{"n_kv_head": 4, "vocab_size": 4096, "norm_eps": 1e-06, "attn_scale": 0.166, "bias": "all", "init_std_qkv": 0.0227, "init_std_up": 0.0227, "lr": 0.00158, "batch_tokens": 32768, "seq_len": 512, "steps": 10053}
MLP neurons of a small language model. Each row is named by its layer, matrix (up: input weights) and neuron, and shows model dimensions 48-239. Each number is 128 + 32 x the weight over its row's rms, rounded and kept within 0 to 255. Numbers have three digits each.
After each neuron's rows, "fires in" lists the words (lower case) most often at its 100 highest values on Wikipedia text that the model never trained on.

L2.up528:144085124113076085131111072162145100053155116103084111141162142158052068145113155104102106068133131111141133146100123158161153090133083116155137074119087101122146097136073121107145164161072127149130098129141109169126134176125100150114064157109151119131153115181191078121091155146095125060165097127153116103095147117071158155132108087114137126112149096098113139111134110124119151101156124172218181095125095196173133098145104184099151070159132131157100129141145124138123139126126145111090118186100161110140153171082154098102227075157138160122133155176201089151217152104100138170
fires in: "of", "to"

L2.up655:153104087092123117125187176106125119125143170078126140114142115140144125139167106046038109154128151123075046178119109125149150111158096158170094129098175139074155088167118142106123175204122061138153097093136129086142225113166082065112109132102132115186174129113109109082111142182152163119121108112124133101122059135135155215124156142102156188088144116103139151164158092130130170117174164151172141172145077099161118151167125152092158088146084172089126135101158091156150135082145147151092091135094118177064112111077117146116143143133119201163147134139084120140159147135119123079
fires in: "in"

L7.up118:103099136114115119103128131110143154136105190136197175156142140169146113106114141079085170129147139065180115113093085073130224175059161163089162128187130154131161131135125078073133155124100141117143123140151124178123088185150081054093137154076157146200101140155158160118142110098132106101135080100127104091114115141113127220137164095167097174119109211131122125109173116079082135130084125158162118071105118155095151105176157126132094134173161094131068175142166150165154090103088131097141172092140143135135119094112104129153103148090136127081195177135138112087128145123158101092
fires in: "an", "her", "the"

L2.up133:097114130140161114107175124230167101143138149125117142139102164099091084077141129082084172101131124089107150127075118137136159112126083151135165086180061124096208133120094147111109214119133134072145150128115140164187200168102176112125139096115158114089150137125134119133111101127161132146132096119189186104153168167127160139187130195119115164131162152148052147121142114081123105134114119080143127142130115099105113094148120080119156063115127146125117093114146129100144128122169090143058140133119111161102094071121060138136127162172098137082141204113188110115095088104126144174
fires in: "two", "three", "four"

L2.up671:100105044127120160084131152108206120119163136129145142116162142105178107181143115141104121144102115096134131140106078130127169149051061158098124150110124124133182153120095069142105131085094127155086114146129136159130154162126161098093127077151184189151152170168121170185163165108111108145130133191129155082158139170116128147106121128121167177121107180111106122171146039096082100139088134157171146128081070093123106156141106157074181162142114133154095140165093134112131163095099110189119092194163183147112143079142100071159160208163141160069153110088118081161128153165095046116
fires in: "this", "the"

L2.up507:142148094178147134146157144092107106162140174111089059138097147154135114136116138118112166087162111120161165176142093147139140169112112140089134144144097111109144082118129072137135162086132137097127125129147131159150095234123176116188145079141173107103141145131179111138133170149189122126136132104101117088137067155158170169083141159075195158157109091126181150157159092000122130089109169172116104071088085101105146131166165112109057116139070098102113114091109104088137140131183082102189177189169144176150126137118091120115170121119148107148146131130150105074152096103117113214
fires in: "these", "and", "ottawa", "of", "law"

L2.up875:118089091170103155170115125182148150075162131099103150135108183141103129121148105111107119118129124075123151158110117179096113104081230144077139038139140062120173204155079127099102149153066057099113106118164120150140182111136088136133103081140130165150087179157098115085077082222127087108125075144157137044113100082093128149154131134122137121181167101136120074132149153079110098154214103152173151144108124152123103114134169185098189092124159108198074162132143099178123125114120155146125108208118175204135141085131153165098138151148137129093177171114165107108113133175134170139
fires in: "the", "to", "of", "by", "that", "in"

L2.up162:117085121166104174143094136107162134072148101070150166132079183151102125080096137138095158188139162096098112131088143163125106089104120133145121051144067131148150085145078079087118118140126113140116092136192145102095129156096112123088159110099151125115112123104187104117103109153115101105135093120195132119138096144128115145075202133134128142095167147041189081159166147152070134131164115123201178075092123152119152099138120106093162067115142094124086189149174102145136093107173189111136131185166139149130105066152116155129115169163119177080144201167169109107116151188162148125
fires in: "as", "like", "for", "to", "at"

L2.up914:117124072100127096114127132120159171110151178042139135119135174169134084090128098119074125107169133135094119144188121105134146158126113090146098126085135121184201185181161113077115191216094120163111135104178142126155182137182105058139158095059165130183155156168164062095106127155137125140146088134114149106099038147170126161137145168128125050073183125134065126141109151102132181120120147092151137161133117167151122118178102118118127096155062082104131171137087130137124134131125142111106148112091082104100141117094106113103144086138123138130147166189165110122140148138131171108
fires in: "in", "of", "garcia"

L2.up201:102056110077127157147143109150161129111154137121152158123161145107143088148164110090096140121126106076148116160110086168160141177128067166099145090185147147118164184114085091154167127094101160105125096149179144188145099196169168139118097079134141126169147123170143157162141132183166094134121079157105186063127093181107140175127133152117092168091080162137152100131097071138083144126090181151154123091045101155132144132143147191084136126096088107150097156157165111050125151109109122140123101161134152178180134077125119050155132171146125134095124100120110104082134133167168039113
fires in: "her", "its", "their", "an"

L2.up145:143131118114141099120182082195118099125116140096128114169099168157088101062162145160108159122145137080130149100148127102181162104149080155139198069122094067116192132086069075139154133063088129075140117150132114096151148181174120128123159121115138112103121079101126129127150097182165085104128064097131155107131166145156175137163124139052070160082140151144104107144144133095112138120118184123141079120083080140104117151171179097127146099083153157127128155160109126163128094138092110136095114160161112090080125150123070139125192166174135132070198192090154192149149173110135114190
fires in: "several", "are", "two", "three", "many", "various"

L2.up420:132077032132122129126214091135179117152151101090155126127088155161089131110182145124057169092156126108086117118126114133112158112166087165132162111156122107104246111107066150119136146098107133094153163109122124131153126161138158143137140136132149126069144111077134181181155113165140133133126051125093169092153144139157158137076189094104090142101121146114157138125140143063068138121098120098126074089099099118138119120154154058156142139088119147157151089172140134082126124114154101111134138199179138110111177137161075081142129213147125128111167159088114161115120185096155137177
fires in: "many", "five", "two", "three", "four", "several"

L5.up573:158166075045102131159142122158205100139091132147125197129112188119133119128193095128086114132111125084125153134120133147183199148112093204117143097184079146132177181129115106144152114144125143059125159130162132168138178157133134134105109076119122171107126105123123173181106107162170106112122111081125148082096130192123141106177162128092101176131097146093107094120105114060103161124117207102158096113089107144109107124152131146103095079085101107135106140072148123076105167200081088115079115138148098152146124096124105152158095125197120159156182142120173121124107110093140122136
fires in: "several", "other", "many", "various", "two"

L2.up932:154063079096126118147144107146224141142181131102171158095198157128155157124169117089057167053165116089128101112089095160136205195145111164166122150202131101122184131138107116167098125099127134102106158133141156154165171167153121097103118129110139131182164117155132136143123102167117114126163084114138173054123165134098134188101153127079105156109112152137109137155053099130118107135103180113078128091072096109145143121123129175105116111109107146152100155189099104078134141132136158169048118187106131170169177123160089076190142186153103141103155098090118100119129146104117069059
fires in: "an", "land"

L2.up500:145083126092080120166158121145174129093151171097124164107146178138063108118122106047080131145108185122140072147121103156099172077126104175126065105127183111074142094154157112143127145118066124093117088122146142099174191167138088105140129107074161147136117082155128118128096155178166139120155115165123114073106127178082137199172141190082072198116139129106094108130132105153097145120129141127138145168138087120146158122150138149093169133129059142155133140122101090091116120117070139162036099145114126189090147130100110096149198149146116152159136175162171143142168124127179125096
fires in: "in"

L2.up372:110080125099098139172088125105218108153135146133174163101145132096118140103147060156090152141116160092102082117071105187154172221097103155126090140129078126163205168107141114123140141125156146141119109141193150099153152146133138083157176080093169124128090128161161141164112116167116119140121121178152203116139136125107124190104129188108094103039089135142089109121109086126072097126162085134179114136127155146113152137140140078125139134088130146126107140149069146069132124090107125124101080136113155135107123095172055078126151183189091102075190111158116149155107110142124132119
fires in: "a"

L2.up555:124075147099142145108107091100122118130124152121146157166127171105138149118128105124111158142127119166130125129093071174109191159114095174130146088120154239158106137123097136126134127141127113151167159142188146128157092176133193122147205108115174132120198119117225136152111057168098068116108071116107161080095051147109171185094141115085104158104092098115166128122119094079094129161140090133088184148090072165117193111056137123075087077098140093170169142169110087087168143097090147124088164157118125111110194121128102079104101155078114128074139119124135148157174127131121135114
fires in: "was", "is", "been", "were"

L5.up28:102170117140116103197165115168159127170098118119132161092146162172102153081135115145132131108154127115112169151128125143156126133122081097149151120129129136112163149133087193109162095134160108100114124130158130135166167205145110135086122160069193101164099115103159097150073122145142076114129126155157148104083137151075157184111151079073118112147087119120086099145139062139121113143157161097156156111109107114146117161129150129090150099109123148125108128137184071089158146172061131175065077149162142149080130105127084119180174181154128153095154127092190095102176148115152089173
fires in: "on", "well", "to", "under"

L7.up90:112158130167160086090204106079139136124121109120099097106114107150152179117151094079046135137179117089167142106113155122138167142124075123104103135125163168131125163119120149097107095089115140090173163163187131156109114175139189113115102141113177106199158109152158127136147139057109121092120134071159128172130096111097111144140168119134127174118122138122128108118154099140070119160128211156177187157047150125166090133149112108125173116079143157165088133114138137136148101146082109110181094061114144140091154111144156120154117150079104192050146139143123125108134111160170096062
fires in: "a", "first", "an", "best", "time"

L4.up809:042131031138153116109160156147095172144066072114107151144122130118160115061157120156067123169105157090082148092137125139162186130127093132160141059192082130175198144109105102153154145103153122122163166126169125165205129193160126119140179200118154164126100110118138172170123095157162115125137103173095195099162130171122126133093126101143049163125143133109121119094138140089070109108159121137144120080099122151134132118119108120058097108094145157094089101126169165129176119146088069144154162180113155144099164071154080147101117142143131117091150135075174148090112114135060174195
fires in: "two", "three", "several", "six", "four", "five"

L2.up764:039080138148085156191122099145164106147096141125160188121212202106172076109148076171128129189084160125115132119096088158122169123108110149114061140148167138203132119131077113118105145115146083103091116109144118100122156150129095136185201100099176149101108111186147127193131065130135085137129151174114193075110092174076141133131115145084137140075085092124129149177111102177110127157145107131120156147086136149140133085120104128091115156147120087136132142120145105075121088102075091107136107113098117104120117110156096105164168155158139167129200190154123168158125108170106118164
fires in: "a", "beaux"

L7.up583:107162076130156121127152060119137112104174116139154124097130151141117160118152163109139118153172119144160103129065128140102106139144084152100163172131154105137135092217072153123152145151095108107116130105158132157138122192152169089114117109085158122117128138189165092157118135147088139146115128182119155140164074151123132132165129098064141113111155147073112114127134062157131108068106158076109172096100091097121112141127084117084125063119093132139123138132143121146129146133123116090101139152153084116130169120157105047157181138108128116182160130131160110052131097140089149180
fires in: "of", "and", "it", "to", "number", "woman"

L4.up724:128088164151154146178133093095176108086135170127097125113176112177117143134123140115124104092149131139185081073114112155126201158180056152104124095164172114133134146116134126100120121114100114102087124162146149132128158187169122118129100148136122143196140110157089150133114075120078108130105056056174156116118197131081101200069093163140078067106141103089115186123093126123130073129144124166165171131098124128187132108117129156135146084132141136099118140148114141117140088085104126057108114195099159164170167098118169068163131192124110126115120174107133117115133135156137076099
fires in: "an", "graph", "granted"

L2.up376:112148104082129148170110139123187169142138131121099159177141131093078129159177079139126152074077116124120106113097137147124159164122093174142137084134122122098138134072077107128184108138104134092088089141153138130164142140146137114127113113156188133100125093161117156173146145116084138131129113116083198111130158194102130192098127106100091126066109165104122124157113082112134092130107151128174109121050084094137175120178118150108128120125115114185096159217105152113136166106125130155139111215129162178129176113122116040186190180160116129076106061130130127133132162127100067129
fires in: "an", "the", "above", "abroad"

L2.up983:090161108154120134169110122149120193135139097113163091136175129155106106093147183100115197132104076115096156152112155125178172102144145163106116108151101092133163088160111174139124106138146107110131129082109118132147068145154140152173159154139154115133087118121204092189126098108143174141139058110118154069124140114140152138162149166072125127106074075075138135099126119104119163118116155118167110131073162135125102123159109143152119096143108153123107142114179125048139111170085133111080123209107091158115114135166090079152108143148131115130120120105108122073191107079108197141
fires in: "and", "with", "of", "in", "or"

L2.up868:080058130174075120131120144122073091071151147112105167178106140091112092148095138104117085130167145127187142162167122176113110091110143116116142031087152148132126080147051164104119129178144077112084071105121127147128192126124117143156144100081128181123164146165139137081109098207116130063137131106123115065067156109055120134142147163147122152121162134095142150166119165130143109099196092166138169165168142123170100100090143131087206123120146115086092134197156128126146137124123124118115138126110138127143153114141142132093164078135122113143132168124170143145107134164130152149
fires in: "for", "of", "that", "in", "to"

L2.up458:082089119152088110091062120098162145121139104101140121097164112172104160079110143124137085106185127105145160162206157168113121127129096116153092089112106148180179131139050156109123109168120100133093087129199137092149121159120115143123104120126131090138110139087159057131071089172153090090123109157153159125126113116124148152070147138066147114156159121060109099156076115146111131103115119092149130082033154118176136077100091136131135086100123158166119144169147099107110143116141083074094183141149058115132098099141129092133162141198119118119084150140176143151151150194126153184
fires in: "against", "to", "out", "of", "as", "on"

L2.up353:147102091149165124189195148169223082118177125120105127124113171112112157138157086047139156112133122132121110124059099154135137191154104150084161147127128148101133117093057141091086129143113118074106106145162183166150160147137107165097093102143154123162141142168156163181103068190118142090161137099135162056156128137089139155141118153107147177146122166112156143135085119103066123110136155129118111133080086081218081080089155169114102134111097134148143100174116102094113118126141159166129104121120159209153166095096098112158112151105071185058134080087179120123113125203134154095
fires in: "an", "know", "avoiding", "avoid"